Part of a small language model's weights.
Size: 10 layers, width 256, 4 heads of 64 (1 for keys and values), 8.19M parameters.
MLP neurons of a small language model. Each row is named by its layer, matrix (up: input weights) and neuron, and shows model dimensions 32-223. Each number is 128 + 32 x the weight over its row's rms, rounded and kept within 0 to 255. Numbers have three digits each.
After each neuron's rows, "fires in" lists the words (lower case) most often at its 100 highest values on Wikipedia text that the model never trained on.

L2.up545:138159161119130099125075168179152179141066094112143166156082137156161171133182091167105166081091134120124157133153148141088133120167165138126133081125123091119123145142098090099084056121196149134119135133134102080118165172113132134146164154170086123100085131066068122164121135124049129142138157154125101120132150113149117112124124132108119180127124076133108140148159090123118115142148118137148100123133150142199132164139075090210179094100156069151127149186121103115091115114123105052107104120122166133086090147170153171132213123118124145128092157206013121138150117207119194102
fires in: "with", "record", "leading"

L2.up549:142176142135161124141077164165190116077137150159173178115088169140151145183098155204181146157130119155121124156146137164157128149147130103162124141186144102142087174184149105160108093111122139142141075138153126123110188085110115132118147116098178067188091117102158124123166139127159049185183113140122173083107142076123109156074129163146160115119142107144116174092129130092066107176122081164218137129113167100111090131074145074080126099109100088127129098105092147121120110127109139087186131097120131098131140125130157188103154110146158164162170047132078170123155114060109129105
fires in: "they", "we", "weir", "i", "yet"

L3.up450:152160113122102129086103128091181076163097167136130078073156126084194084126086082163051096124182067119148113108140175183100153071138135128122122148092082117111127093113061183095139094113143178133087132134154135069137148088113152121133084147114124092135145114152152172123100111155139155124115138156167111164114086162204053094141085124135132092103138116111097101140159113109150086154162137148156176140104127089098144147114113124200077135158111193083109110102138128129116101174115148155122124157168144123102112154141121150131084181156131139120052148080087131155063115095143117140
fires in: "was", "is", "as", "first"

L4.up24:188071067113152073177130119121136178140062097120087109093117111097127088129078105125134172119092163131077153121120147108148101140195095115100182131102114135130135128149154067112115088161146115155132127043114110182107147192106093161108151173098053103171172101049159136125096130086093101155103118173081126123109092134092128157101094110089099099105153180165159128136148074094124098108150104113116090088145137112172116120177155169085096137156145187138133135174065094139052154175087136108144131097160127143135067087157140148148128154128120152123143175086106119131136165134131117093
fires in: "the", "s", "of", "his", "median"

L4.up1016:173119062086140122143105132125155124098094115128143176078113139119134112141095108117117142152129166080148112142079112147160059098175121154103158115153074170190122096175150106136096132190118120133146111080146126152184109200099105078110086164214103104124154108094141185137132118105137087183051158126117097097138145080081112158134162166111097160127134137133116120138186130071150064082117108101106141162088207107164091102156117174126111159106105159147137117160098124111067150122072101091122147140105114161059106121117148145143146113128155148132131166063155121067060100128078135126
fires in: "and", "from", "of", "in", "for"

L4.up3:129135139135189104137118120177159120102135109133215161108113104123161099127126161127147182157141143154128127096132096151158141126096131190099159136078153088172132182133153095158114141177063092105140129098125175132143136192078115159120120157103133104153036136096133186132126055144166100146087112085135112134169191109137078148121122151135153165132209109118097139137155080152113109115087157160133077068181180126062018133064136083144105105135174129136193114137127152111077123141116122145088144181118098121096139130158146140122130133110135121165171106097170125116098168101119129122
fires in: "which", "having", "in", "when", "it", "who"

L2.up70:143147141128100166127114136104111062165108107098206122102137130103067122105143187196130127135142101112131122137145127160178106098132156146148130159171183153147055190165119155158171166164127144145087097082125129100145142141142136132197115119158104119116085170108147118090155170132099152120156123057152060138151111115108109193143073155112127177132129097082187159150146067127108118085119103123206142129133133126078154147171129094110120151159105109079131161122163064131106116135200128162126124138123111112150133158164161135145143116137173124038172048183159152148198107133081079146
fires in: "as", "featured", "feature", "along", "features", "played"

L3.up335:160147110107166114174087162088183153143106100097117110170127150120069129128115151155134213107117146136060131123101132131102089176105144118102127138161122101080033057127131115085094109163152161062127169123140080101123092135121118126161131121127089114157138132149123109157083126119139137139188130109172147129064165129087101155049164134137125152108176102154128120121191138142072075128113111125128100084148123125117169066204115160069131117132080147115131126109142191110147064097125184138155168080135111089104139062163120081115182053124149125094176129159146108126150151126132187104
fires in: "it", "them", "himself"

L2.up761:152168172177146147138094123093142141103079132107119196076107069109099099144159144135136253094140092106183093144096178172128133134135098123155083129087136164144073107145161094143135089120092109199154152131117060128185107113123115155122184136146101149138125142112130133154096128131134143149111156189146118133048118133120117161110036122174078167107118140124078096086127092139134122127145080086100070104092160137128127142084108106092153157129122075167135160166184125135128139088055089087101092131145117119096202100180138103119136115074143131140128115139139102145072149111145137162
fires in: "first", "then"

L4.up931:073109061114127156101137163092130119114145108116138127143153117165152099152128098112132165161162123117143166177104115090120101109091132131152080117164090126153184088158104095092110097112170128185137132175119026194199148176159167150103116155111069172193094141100106079073117208164180168101140163074079100174083112113122130160102124075123123148111131136160146130062151133081149170125118165116146114187121107142117155119125097124121113123060147151183156138142159132072141127113174126133146124135179142139102126086160136131157108125113125193069134172116111104138177102203144111109
fires in: "a", "average"

L3.up359:159116089093177187153184169124112092160108105207150138170115102090095137128128152098174143160030129097137108166111135112053118115139150205092177169081188172085184149141127159131108143132177113097217144123164118160146115151114117086140140162174082109064083154153106178098171180154124120122114156166154140103173204136142074091192151146155084129111094127172161122148105129134135114146121135120111078148126120071130128083139123143130086160100134112161115154098156126112079087126134130123155151160163161081111144104144085049156141111136104136079154175116157161126183154191144118125
fires in: "award", "festival", "held", "attacks", "act", "event"

L3.up58:116139087131151128135132131096148157096129076143113127097103139126144151122077066180112077091165166151155214184100161103085122110121097081106129077139122081104155095094047166082124112089093121146135151178160131085196219092160162136114099170118177137147122166168145160148177148166141084155087163116107131124153117171161139062089176197159108131110157103146122147098162035194162156203053119107122092124137156138131128159119159143119136159130136170162121091126098173128083126113082131153167113110138184110115165140147153124113119126119126106126107161084105152092139141107142187098
fires in: "first", "later", "was", "population", "second", "had"

L3.up505:177156164152154126148076170095159106099116151090056113142170114149096144116170169145171141144107111100159129079187118110121100173170172136098090156076131087142106106156148067182056097096158130085109160096110162137108126153097140134060128162205090101135160115146144155155080133165141167185155138202126201119057138119127125142101086145101087101130179122191107067139132140149105077131169116143160176097134145110127120061152179158129087148112167136135124115118128153147097151197117180130147199148134075095114162152118151118089150114104165098113172107098129157142084176133121240090
fires in: "out", "him", "her", "them", "life", "died"

L2.up170:134128141101120174153079135175120168166164133140135135137094136104057162081160167111174101127100137193129110172136139069105079086109095073132093113132152122116145154125083139115057060105110108107165182105128104110139124150089188159079105145140126136112129104150118132087089091140076086168133147128135110126143188128120138201114121122135129068138134156136060083168084170092081097134180128078106093035130122159120113106169138118077158129127122194131118164116196102112106148131109116101174095130155149114114123149089164155113118091140140085117186140142053088150167169152095152081
fires in: "at", "of", "near", "as", "called", "nearly"

L3.up131:117144107116150135109113133158175162089147148119123111140189138093115102087155119100142113147120096112136151091121107116168063110099139112113157134154158161144080081146131122132125114150100077128179136081062061173182068152108100077112099110098080157121115161129098136078101189141073134148141129093134049100137162094176137132121107147151102133108119158137151101089131093111115126140101099106121102110140112195146104154076129066058181106142053094161098105147168069107123189113149124148125150114181098090107092149114181166125180111160085139092127172172120091138097121202147108128
fires in: "such", "that", "his", "said", "same"

L4.up586:167103167123129099107199074170157111100100107159087181113158088177122128125100177157154098087187131115097093120131162151165104113116117131181115200165094136164162140144119111128133189147153157135088115116123138156117084123152111074096085113129093149156147119112153140106122120093103153182123121097120127121095141168074097083129150123159107113160102132078128145145135155146182085094144108125079122142119154148170053130107101130068117096165169191102134168117135149127102147120178155227132168140135142159113094095136158077141132158139139102116139119122108072103106154165147173145
fires in: "for", "died", "on", "from", "served"

L3.up1001:146169183167116099149134191134129131142107093168114217091141122085149096127111128170113116110166055158094147104172121132067162120168080097134071134122098138143149137080129147102145166095164171124061127128158086064110147113082136209146179157148158157127174045165163134088166143147146141196095144098133106114157148099179132126100087118126155123124176135152162097117156185166052074199128132105134094143139087160147128098146196172161096098137148112124147107111154119175128070153111120111157182127167128108146180155109147127116112127117154069145146137153139145098186144124136111090
fires in: "the", "state", "national", "international", "s"

L2.up588:096152182136110153110073152117147128130131154115171141065159158109079119161120133175209061149137122146150096131133089146110133179097127151091134126078070147105142106169083131077115124107136158113031140122138129137153166066114141166095125167107117095112125154153160140190148139157131119214168141130136124183122101183172126167054147131160099089086136105136139087078154114110110118173123120070123137107238142139132054091138068164118136111070079084165138101154113129147085140131138162173140145124129149130117144154092088120134108127097149117114168156093147169147129183083194140142
fires in: "government", "court", "council", "right", "slightly", "friends"

L4.up823:160045145115220104178160137127124163150143112142149114129149073125098150089159066061159052117167104190151159118135189150155108130156115116122103132113148116171127120180120128087091130152127133087123111156122100121147151128129179127101109184086149177122167105156198086131109089110117071092147097138170134118066116118063038144124121079191136166119145136113104165139132080161099129133109134088097138109142119190113093155119125099098126119177142123189129210086117143120083113159127154218123180125144120160135119106105160121122129077208150127105170109153171138151122155106130120086
fires in: "of", "he", "monastery", "they"

L4.up72:130153116122087145103024166141097146086100088118141125131123144142100088114136129118156118098102082134158165077090061100131102029138125186164152092133164090077146070123130111123099064100164111128175154145158064087130159121106152117163120151177153148215065106141174129155083111128139081120118132063134151124101184103094137131112158136140159150173126112170109102170087144127061159127149169103125066121134079155110147100091070171143126120137144132110103134136099110066069127100179089096160127187141085118170158180091149101135147114138091086196102115109110108083181158105128182117
fires in: "years", "seasons", "days", "year"

L3.up297:103095188181084110119159127138120103074147098128087168118161124118094121180152083152160114105161085115098112142171121133100117132114156135142102155130173117136107187143183112032143130064078086129117196153092095128114155121095145136150109097134078167149143104121138129135078207085091157181169106122160106148129129128145109119107122053134207194142163159161140104089162174164091135083106125101102069116123136147125104120014112150076137097137170170143158091113155126172083116072177091069135174135133123124116137205140176131065131101108142155113195083124123171132137079182139131131
fires in: "states", "us", "s", "state", "united"

L3.up677:132236161112124133150150143055174146137160154149152149145189144125141173122116106186142119119100094137125143181150168154094073121121174124100123118104122144056131127112057176156132179144120084152113136131119130162066124099112148088093099112152160142161165190089123118148180207134093111128110079087146120104104139065110194098123127143209125184146098088140164109133178047100116107099144145117146154126114151131115115088117075062097108126138133174146115115090140168124109107131158110138139128093089129101132170126138099109150102096098143198107120100166118171160158142111126136113
fires in: "has", "is", "they", "it", "he", "had"

L2.up891:154120096129217098121126113122119132165132183151131105133125126171148130173162112127085142104171161147209088179099070146112127149163136125127106152104129126144098148149123127181117176100141158123072161150086116114175140129186135161107144151110140095133142127173163087090097181117089092157099192115166092114140137139107095136214130114148160078063152119160147169178174129107167166133139109133136123127153106146148128160118129123119173129173073038126116142134144129110079122137106216168116142109134106067164104080128148125122196069158116109075182089101137140116134076191124137105
fires in: "the", "known", "for", "or"

L3.up597:163152149137154130086136111148181216138149035155111183127149117120114147109170141102164131140160102130160117139139103169165083101103195134179157100141156129180126186122154093092175139151159039100090166054124130077159122097131078161117090097098063190159105136112100107140127153192082116189114104103159045167142154122139083131121135120164159095131124125166130162165094157154132089091132126105095108089112103157178162164204127136096139113088074136094132138146127101118146123114141131094130106201145146110160126146123145082076148082153174143114125190128099104107206142131107121081
fires in: "as", "of"

L2.up745:154103157169110151171099140113169119082190074122161182143100108132118112156178130204166117093092112136152141190103145132057117128112188069169138145166146108098117133098151061171117111072127053155163148090140051130160181101111095206136145047144154153116160156128137171120117126116131089147109132105176104167110119148101113131094155132129099140127152119162114089117103111152141136133133059097047148162156156153141103188115147143148089149127152126160095145174151120142125104119162148087147111164101100137135101113157126121144092058085144170190114095135124146154124131130147177108
fires in: "first", "second", "year"

L3.up800:134110114160114132131130144177093179171130080106139068148161113140183121146174097172112131158127112068123120135147154138145098121175134123161123102181231104174129119117141214150103066126125129130174137185127094123168118190099134132142131042165147128092123105105143131127131091198149125149110175180126140113181124130143152144128067137158142126127124138115145181126209101161040101161051138078090093112126133155153171148090124126106151138179162158134119156107166094161156093109057143131156162140128128088148145154128165108092147117110143104125166142126123143158119140159103113129
fires in: "century", "central", "center", "centre", "museum"

L3.up756:158126118154112106069149142181104138112137064126108149156191125166178113111122154132158106091098097093103138058082134191134113074168107103142186119096135120116122154125121080157134156191148134108180172163105100142121148106116178107164131188128173139122123126123133080138090131104109153208160049055137109132101112155103102122191131133151072147146148095095105068156083061166092091069062124186136160103139132104081131103093081099158079151167136157099098091159122161097119123115132137124092147138173129090132125122114163101138105112130158144130072136160118116094117176103106053084
fires in: "was", "his", "took", "had", "became"

L3.up837:114086186071086080096090185090115137120127158113133174086113154168152153130070131150102149147146142145108122137128125091096100138096159170150053118168139076133136178176095143108116161138134143148132127106173101123170118154138103110130097127102123081131078093091177175165150101133097140119114157118103103122157120142132118175096112093090175116065168128129115104104205144128166145149125116143174157139179108164173122116103193120145092103090108147145085132099196176163142125116151061138079168089176143129089124125139089090182143149111208141140128151112111112125197138148159073117
fires in: "a", "each", "any"

L4.up171:095079149099124114097107116133085154074144074101090090092112154078108156149203153111101127141119175130156179143184179135142120104162114144157155104169126157187180152137121039075117137101114123140109162129162127076152173115111205116098113140097170117142140039123148099125134082079142088130108162143117134122123135111103141150085157120161130081126108103138120144091158116101091117136119168074115047117108125159110165148140135136126164108133146134141175145119129102128087136092127110164164122082164125141118165139089151083091126140101198135155096107173085127143142171085185167094
fires in: "of"

L4.up258:112094089110138138118138138146188096092130144176096129100136168065163167061134126151119071104113162135139134080113185155115095070123174144098166171120173082127166152138118127131121127178065184176144171118155122080115106139147114077106135101138130173140141071073094149160118081119139111133122078142083094080098114155094183125104109110152121172119144116061099108177088157118104094134155094146125044117092135218148137116121120126069076117115148146181151132088131145169065161125110078136148159101130220164151154153107143120146139123138145093086066101157111081122118100154115141159
fires in: "that", "where", "jr"

L4.up119:148118109150118135098135195120149122101083066170186154139168099108127096115100166026136128086144141091091109126049161124181140105100129114171180148147141178119123137218129088110109154194083124108178137112146102165082080223104164120129113188124142124147103123137126121171112100068114139121154108107137128143087123084062114132120150181159063127180147085144081143183147124110075084175117152172098108086144174177134117068073119149112112126107166132130183124182093128128121148097107077142120097101154129110138136135130122132110161126126112175156154141084121201091063144162135159116
fires in: "that", "they", "who", "it", "2019"

L4.up468:112142127113079076195104087113199123118087128110140167120140149104109109142141118050094144120121123125103102156089182143054093170130161113092067157158109088162106128125136113098097076168162086125110128083154105127160139186105034152117097166135133171099099151182177152155123129163100169140121161176097109117090125114121112140134058121071122085124145098163108130173148119147165138081138158105154157118117114141105033119105088135121080129102088142193115140148158103087121125144039092146080179102162161092105186052163128145107138144101128171134132123118180160168146155095125162119
fires in: "also", "career", "only"

L4.up62:147172113137133078153176162124080160157148097180191171148125104157146110124058160158123106100150150110099138163127107094085141137138103051163142094168156211093124168125100144072161102075116155118149133159120136123117124149156133072113116115132170104168137163139185129100117123149118086117120093070122153136162222166104087119103102147196125177155106102142061203066070115150097135154139143088146158170164135125115100113157199143119113155133107165110130114149163108155085126089132079166187079090135126133133134110100118133160165139079170149141119114107123124069110156104134089114
fires in: "have", "has", "had", "make", "be", "summer"

L2.up82:151123161076135164123132078145157187122177125100154165095171126118066132116154123126064163176121113118143119116099172120166142178151122093157103187183174100194088155124147111124140141128172174188095124083107076177146153165114100062134133140157163099115112151182137159099080098169181083129091149151150106124166141109080135142096105112127214113175139161136137150143141143129081131114189137141108153181171165223078133095170129112067104150110129148131185132135110145081162148110118158129163125103125102187198147118085124137164152076070148093109200116117122146167073147130112153137
fires in: "music", "various", "students", "different"

L3.up381:110150130132128123111107144107155118100180162171147166148132147174140097104070129151104154146152169155133131158095094071103090088137141118090191096176171092146163116146081127117177087139140158102175122146180124113116130065152157056100072166115125136124095045113131158198140074122185087178123108105076118126153146164141152171132182167147153131120084150076095149164148131119100118184129067118151133131123142129107095131128157133151107144094133096112105124122090113157108075096110146151153100060127176105109109104137159084178137103119145154156103104052150112086120173129095141087
fires in: "had", "have", "has", "are", "other"

L4.up951:117108116119157131095139074140091133159143165107152127133114135144115117129143138155183090131157115109123150090120162140117119170128126154127115125097202102107187104196095164047146131112135110123102133135147120137154131148150151188130096181134146132076101109087153124132155147127095130150140084083078052120124165134112151163070122123132109132171102101080106113116147096066183103171146141101086148134161123123078143122076120128118106104155137119135095170165147159127074194106145099112138103126153136022080162119070125157092110078100118209064181160136154165085113184116121067159
fires in: "there", "population", "municipality", "average", "town", "income"

L4.up297:157112157150135105098139145122169103138128111155106187089144116042106119145098115179160175167111106160150125142097185145101093134177137122145095121137120152024137112137095191112158146147124102133182140146161053086151163154118067162141127114130115103094105105122142110114155140165153080190230083123143097117095150091161064178082109059136145129131179134161136035093124124094098118128155171093101148156204204079145132116084134137097167143143103101139136100135137168121128063134113151117137090099133099093093163117189093177115137178151131110077153127141081171136155086135133131083
fires in: "which", "who", "that", "we", "weir", "weapons"

L4.up221:150099144179107088206187115129161120123094066141157128139181086110094114109171139115164149069099055106097130120099126128127146096084135134108141114190221109143100163120164143114043143182162092125142143150118129171112080181123135133144088177155088158180096097141162104097169117134059151164139085075137103195107115168093113143153076100154113124153202110189138126135134106099174111120095068143140168090144092215124081168145156115152087106140103149100135153190145157126103155159101113153103153104186121097166152122185142117111179134116122137095173147091165095088146109137111194049
fires in: "this", "a", "has", "his", "also"

L3.up120:148134186125138112115207160121119142126150100135130149154202122103123085104136104065132096070110120135053129078151099149184136150114158162109211153106148163121109162040160124110146126182097149072104127132170140112104141159114143126129141072138069154159104078129135146093153107105152066134171104157066114130058141181170117136113089147146148093143162144116088129075095056122149127187154166165112123079131125197161161083114139083076142068129168120123145141144113133155133097166126150131131072085190132074118156164082142136103147056097165113072131094130164100144088128163163138107
fires in: "that", "announced", "same", "because"

L2.up828:144135193144150154136132096151146123074078154160120114101193127124104130102108172126160072135147154140115118096167143136099110122112145096168125097126133153153130134176146126110113112096125143154121128110145076156116104099115154107134133137053174123151094105113059108167154130159104125127168097124177129126120068076133144136125126167192107114142118105143114192140094092148053105083104106086158140104134130172099066103119106101128137115213104178104123093127103101083102161152085120091138133095097160060117197159119167080154113191118087190198113109117102157119101130113131128089
fires in: "her", "his", "he", "she"

L4.up170:113194111131050145143173114107140042171068168159126147123147147106116113130115146152130104126177118113192123066135112145099098143156145169116085171164112090138161119199172103136103112120163113202100112151110107126161164105132128155165123108168096106170113115117155118143096126114188184144137109104152126154136041099109158148141115143133129130113127156161124149179160116126103117162080127104163123216168132118088097116146073166141182144130136122101217096131096194122163089141170083140123176169095049148155109110116097124182156110126079163086077169138122068125145108155094073177
fires in: "best", "television", "a", "in", "series", "film"

L2.up188:152144096156163089100105143121216120176086135114175148159191135139138134111139111112092137132121126102160139074143170127087143128170121072148112120127187073096161129092092158148098161060173123078169122077121163139119108139079149143162129143153155087133151117119099128112127101097113197137175113102146095133088131094088144148133093116071098103153115110118096024144126097136109149127193129098061135079134080161135118107116137122134143128144104158102100073132115135125170174116149134091122113148120153079137134120166170126104137138126097153123128077183112133102114154128144138053
fires in: "after", "following"

L4.up867:127126061117143079117089108163083105139164121149152088110049108094093125177181163203143106083160109079146154111144130124097168122147138130169139105087132182141158156191100076115109065102179159184124142145101075145126096155089113142150107138167122128106172131126078167135106073084119117164088136122159150074068162100133129123119082141185129145205126136098098171129142169151117099096170122121180100195153058154200126138160089129133162067126149144076153117153067112109053105130146124108143136092077139114139090049131181174146109175131110177165140142157124111155156171142095130124
fires in: "with", "without"

L3.up665:156152090172115110113102159091117212128127111079108115143113128161168101122154116086187139140076122090084126075109093144169088071129137105080132146142176152096120095103114079178096111134149122110129130122118053147160126155098124125148076065138113076132144066151083153154155123187145106098159123121096125089087167088117133197075098150116170196126094198081140124171128095113034146118113139075089085137096136196129136103114136142107154101142107141171161187148138099135076128114077118121117102075112071056136145132151133094131131088105116126087178107179091134129061115090137112105
fires in: "well", "such", "same", "known", "much", "lluch"

L2.up679:137153118107106148115135188087150078087099037105130131111131110115109137138135151102113176202120160073143150099103153086151107148162113122095029125088146133172073141138108135106126100151138040145131137180085097135125131184102169118149122179183114137164136129169163215106153107105144165165121086112119148123124132156134146142112054096116159146163128125154123153125169159164069045137086110093183168114139107197124098110160115151099115144118117048130119089147118132129118132134102119113129113126130074098090122112080159150083121092129216144138118169103049085115169156137108175060
fires in: "he", "she", "it"

L3.up437:108076197111152106110164161143104156171078092151139138155160116127112124061133151153178089081189128119151136095102208179137126122094161130091111099129132113177114090125144097112115086132067169178184141096114128117185111123139127145108118095068084131219135144133124192100102119100157099209140102134138131100136203144144132120105133159162105120123091111143134109144095146139137127114148122090075096090087163131136123098105089079099145144165112161149146174078124094149089167087095143119110156154131167147136124132162104090143104125195082155134148124157136089063098136175151151128
fires in: "of", "for"

L2.up417:128145170096126149149170150107120146183120122120076160123120089156106131109141105177119123161114136131090143118083101125117088128134121078108143082126133130096097147124149168167132091142131124130086093102163086078167164101155118155168200121161136170103141102109100101148155139144081112173165152114100178139133164108076122099109115157143124102138116082088167143087124064108073099192108111099076107060139173087077113154169132119160130123137144110118126147090157102226049128174141090140144114163111152086078126174110167073073088071070123133072108092122141152134103148090142154104
fires in: "century", "central", "center", "centre", "found", "coronata"

L4.up1013:105150116184146128101099220164175158155129142126112195122140104136106104129095114127174134155123122092169083097125144172164090086173179135113200152163139112182153172111119157053112154140141165145114161121166059095137131122127079100132153120103119170179129098125120084136099162148168101147118097107067144123116114142160104142163152143111128166114159155167120144109150084086141160121148140118092112119177116180036126116156084133124130108107077179147108073166100133121099102133130161118131145115155145105203102101086152115195115169137141070082077092099138130131125103156102113162
fires in: "were", "was", "are", "other", "the"

L4.up957:136118221082162118153117150135129121118157114120130146142140082155133155137106121101178127142169086109135098133080105112124191121090140109165121148151157080107132083150097145109096178097176055175130132197145141106126083070135117108146144151103165139127102092194121130138121120097129090160133117143106052108163131160155132121114161080112158114173119059148099101110166166109093138131169124111133178205120121156115152161054171133116188105090191121127055169119092101152114105121073165116206142111062157111120124114054173125087161073143157135122157152114115086165174122080142127076
fires in: "he", "it", "she", "a", "her", "while"

L2.up432:118165113115151126116122164134135154134148112116162174143152085079063148091206143085134117144131134116117178168102143117069114090111116136156103133088106100117115148089122134055121123159108096093176166085124104156169159158109116155167099135155156098113142176169115155121090114099136156106090118175148060138076133136138123221163081104173115127090157108152127120139134160188156112054071104136045124105122182138205157135134154103093114120151123076141117121176152137096160110117122128101101111158153118094053170115158201114081098095100134133105108160185122068158110097152130103113
fires in: "later", "then", "royal"

L3.up565:180153115112148093114174138094122131110096119111123140141114102161149154088132061120148196087119105097193129111108119144135106150138143130125120095107136127169147106129146027187110158165084078090145059143085161112136132139169159110164134128133134150172146091124085189167147149134111189174182087079059147088105099120130166199153089157171056139141176154132085110168122126105092118076109134104133115062105144127092113110155127146162097156142145188142124093161130121081060157165070119115157125098112145165134183126150091160105126060109115136158186098201097163143116082136081120137
fires in: "had", "his", "would", "was", "he", "it"

L2.up811:174153039129141159156108122110136161112145126071026089151161150090106139102151089104071160084161121111097185133109171143082135140148142163112138198094166097126109172131166071122078063077151127104139167107131098103105146144140132118127126100127107059157126149176084079160117105120157134172170125171173099084097093112132149074100123123156146128109202150143059100119130139101127031103136075123123093143118126188159110130156140097120078145153097129162131188140092134139115090128163126087112132116126116130082172140147112119120133094125083178097096166161064094152123129124165162093
fires in: "them", "him", "himself", "cup"

L3.up460:144176090104188131142087149155127097164142119096153097105138129153111106194111130179113109138136055109163115106146126170123124130200153144120106079091136092160101136214066109091114087146162159147147149056140083113091139135055085131144104108171128117145152135178122126149089139152103138085113179114080086087124149074181091169116148107107133169124127089111120118111193029072114147093190168093131094108154099076123140063133100071119100094131139128164153136110089096153084067122171119086151148128105160162109118108142103124108140131174116161159160138133142147154129130129125090057
fires in: "with", "according", "information", "access", "accurate"

L2.up678:189123172086100111089109051141193144123087158156117107153110082157080140107114095166106111178127078108169115101139134132177146176172157101174132098156112119156155102145109106133079147152122127168152118170157077092128116164166101199151120111136109123147092159161156114080128138188140138114172137115163121135108131121149063120158185167089162165178132114069084188099108062152123100101150113077135088055149178120084101161108150065137147137123090131137114129145091155093171186095148121118113130169171123126157145190093210129132129144149096138127172137120095093131087118119134165136
fires in: "more", "this", "very", "extorquens", "extended", "every"

L4.up167:089105120081110174077126091110165115186068135150134037111114176159156174133153162152107187128201041131173148100169133145129122108090099142140116075128072129163183147122153128147056098110147129173138146151137162157111159165187138136142112144088107141152114145161114158106141144141155135175156121104111104136108104141133181097152093072155132078126157119148125145175124108061113078148130104110085148119105106139164148145081157165118136165121106169157194114162115114069189178167197111141124201092122117102145106079155097110147119091123064091073123076218112110188087114159117086143
fires in: "of", "reception", "legislative"

L3.up184:134092174162061144161109154180202165126152123141112145158144154101112092150111172138098092161116141116224147082133149067105091114131126147190082089149117141136155118073119096176052161128147081125122173088123127166158159113133149128106157149149147070164141118076131063126177132122135113192129111183147104095099145162130104121119059156186141106112163108112101057152128121138077056104132159080122101087113134140117085101144094152135134160071146123160143139146146183091070167139121068119171150117163093118162124091147147146073122082115137149108124102110124141077145153150108106109
fires in: "the", "s", "within"

L2.up388:150115096080165136057078160151216103147115130121117159089145190143138141128106151165113138090148131119163113112131197146144140120136109121144176081164151120130103102104164101120126076127120103070134100078099069136121094140121091117128113124138208073130164113105105115103134150124103139148125080151112153122093133167108091137132124083124129144094145146087119085153153109095052070092146120110171186173125135162128154117102095106095138139181089113065116095119067124070107161091190097147132133095185086060156190113106161094068118090078075106079160122150108134053067105155091157067
fires in: "for", "forces", "within"

L4.up546:106134081073107134112139144085149119123059164144144165130076147073053120112151087160092153126107170153108175116158120117063065159122185181110196157132109133126104136105115092085065124098115107126150166109108138145097157135104096139140099117149098148182138097132126140164112166148146124128118145123129071135160146101115114144127121117123182130112117129232119144106159136064114107096120132136141106213133038149144132095094163137069132130159142145183097121144164165132113140116152101099117193114104090146156137189116194053112119112150156092089105122125173153133165178162101100132
fires in: "film", "album", "band", "group", "company", "series"

L2.up213:165099110168122094082068124157164170169144093112123135143102150060066109121172047119118192159111099146152143112101122138149129075137125100128148120161161115118178078114120123142099095115140108161174109074145099127165210158133149150157166137139136147104108112166086067063166089162107147215200162111209117037071179135093126158131102119175066090171129096131113114100110108159102075136122128078065093143160135158101106130128149114123135145102092077164132155156110134107118180117160132120100129157191119102137134133123171155100184131123110147070081128101118135130056113108100133133
fires in: "into", "during", "following", "within"